Part of a small language model's weights.
Size: 10 layers, width 576, MLP 2304 GELU, vocabulary 16384.
Training: a variant of Adam for these matrices, 923M tokens.
MLP neurons of a small language model. Each row is named by its layer, matrix (down: output weights) and neuron, and shows model dimensions 112-239. Each number is 128 + 24 x the weight over its row's rms, rounded and kept within 0 to 255. Numbers have three digits each.
After each neuron's rows, "raises" lists the tokens whose logits its output raises most directly, leaving later layers aside.

L7.down720:125155121128122115163163163130138150081134079131139127121097123145120165140142140091122150147129076148124118152061103180160083151152109121129120098132112159101130101117106129154154110166095129149146109145139136125094144136109115123113100097137091136132147122145143134088151134141141114093135097141119108123124136126084118137123108122157159106099126086118104122177140134096149085113140
raises: " children", " daughters", " daughter", " girl", " sister"

L7.down1145:135068136108125101145178106161151104176127159165112084101139138130156105116127107158156130154093148156086147166121129088108106123131064112143112172139117119121140087116181112132130158130155163140154164106158185143117086143117164138123139113135151136121126118131119182116141137086127151129132128123150166116095114130144114113125132153094102125088097180147141135129154102121127131077076
raises: " of", " Of", "er", "atives", "se"

L7.down1886:149144111137109114157145120132129146155124123148128128083157131156110114120162136091134104102088109130194173132165101103117149138109113108117113124122194128153094109116141137131148151142125088149139120143125144116113098117153078172119117145174128105139157175141149120167135171134086044111127122123170106116128155077121137098106114114104128158121093130152108117127151136131121134135123
raises: "ly", "arily", " now", " recently", "ually"

L7.down475:093144095154102143110141097101105104178120143166138082141141096115133147105144157108135093171141051198144113129089151136118210124154177114135089108186145126168106116116108117131133133187094121149129152118125145108150165101142157112171117145146135125119095137162144133108121099157122141082146138113141081188108124103081130115128145130116086142150157139110148147124086138148135146143102
raises: "an", "oe", "ton", "ay", "ago"

L4.down1907:153132123161110128141177157133163118147128132145150106131108123090091113100145130165142132131107108148113107106111107145127153123175137148115117164119143143116157125109108130132111159119143130086111127120118156094139121075109145119086167172089128139149155121164127123123147142110122188140109088116102120093129105111145163115075153106144104088178122141118130134163039153128120072125108
raises: "wood", "isher", "sey", "olly", "een"

L4.down1447:076149106125174136160100099121156138140111100153129105128131145071113144132096159155152123142105114129073151092117133141155110139115132112123123160108144138111145097107109118152139158117155144129090146112142114070110111111123154133140117156131195120137149122075129111130130118107122137066106108110164110123117119140133135121122116087143142137149114130145122103139129111141107129095126
raises: "ical", "ica", "icus", "ous", "ography"

L4.down1895:137135135121133143144178139118140105091116107111121117134102108124116158116132122105095144114132126162107079139109125142126107109121116132087099121112146174117122133113118113123138165118151142137113180133153122138099155108097111156137132111151131116103143127080160124146113153156170141179145108157117142111130135156126147133131129086132145134152093131133130107117240148105159162135132
raises: " km", " days", "th", " hours", " years"

L4.down2233:090131086121114155138126127155154132118133124102139156116127110158143137156091143135109129116118096147095156171168136136154135143135130141142154128078114116138131110113124133103129139119173104125162168120090125175133162054136138090122153165132120118114134179068131116138107118153112106161098127156147180117114120174131153166116119119131134114118155116077104143089124153173141112157141
raises: "ons", "oga", "zer", "ond", "ft"

L7.down613:134178121114161120141118127127169116112111100127086174121160105134117112132148124143099115153099057161157141145147128179119156111095121082154142150088148134101117179144103162125190162088134149125117126144139167152165113145137105141174141108164105144118148104140103089128127152124150142090102142134131145141173065077112148113139138142151100103126146128132124163127070127114122107140155
raises: "ms", "ps", "ances", "rest", "ex"

L7.down1995:117152086134131121135132148119136149105125138137120125120163122086132103143113133120129132104132131163128139168136133103150096054113146130115119167139153114100108142103101143136142170141089114149135129158133116150070109166131152114148127138129127161134132122114134133143165096103080115122129094156116170121117127113132126148132132100125082108144152134124133142165029120096106104112158
raises: "er", "ees", "ak", "ais", "ee"

L4.down438:130147174104120164126109120106091112161147122137139131163166117094186125166170099123110145190116121115127148093153102137071141141156120105110113108152158131117136134138136095093123152108136137106135156157120106101139111089137147134164140098180130138099162144108145133134131181148132116143106118099133117143133118150156156113134153093130100115120109152144124170107136145138185104130102
raises: "le", "lo", "rical", "ric", "or"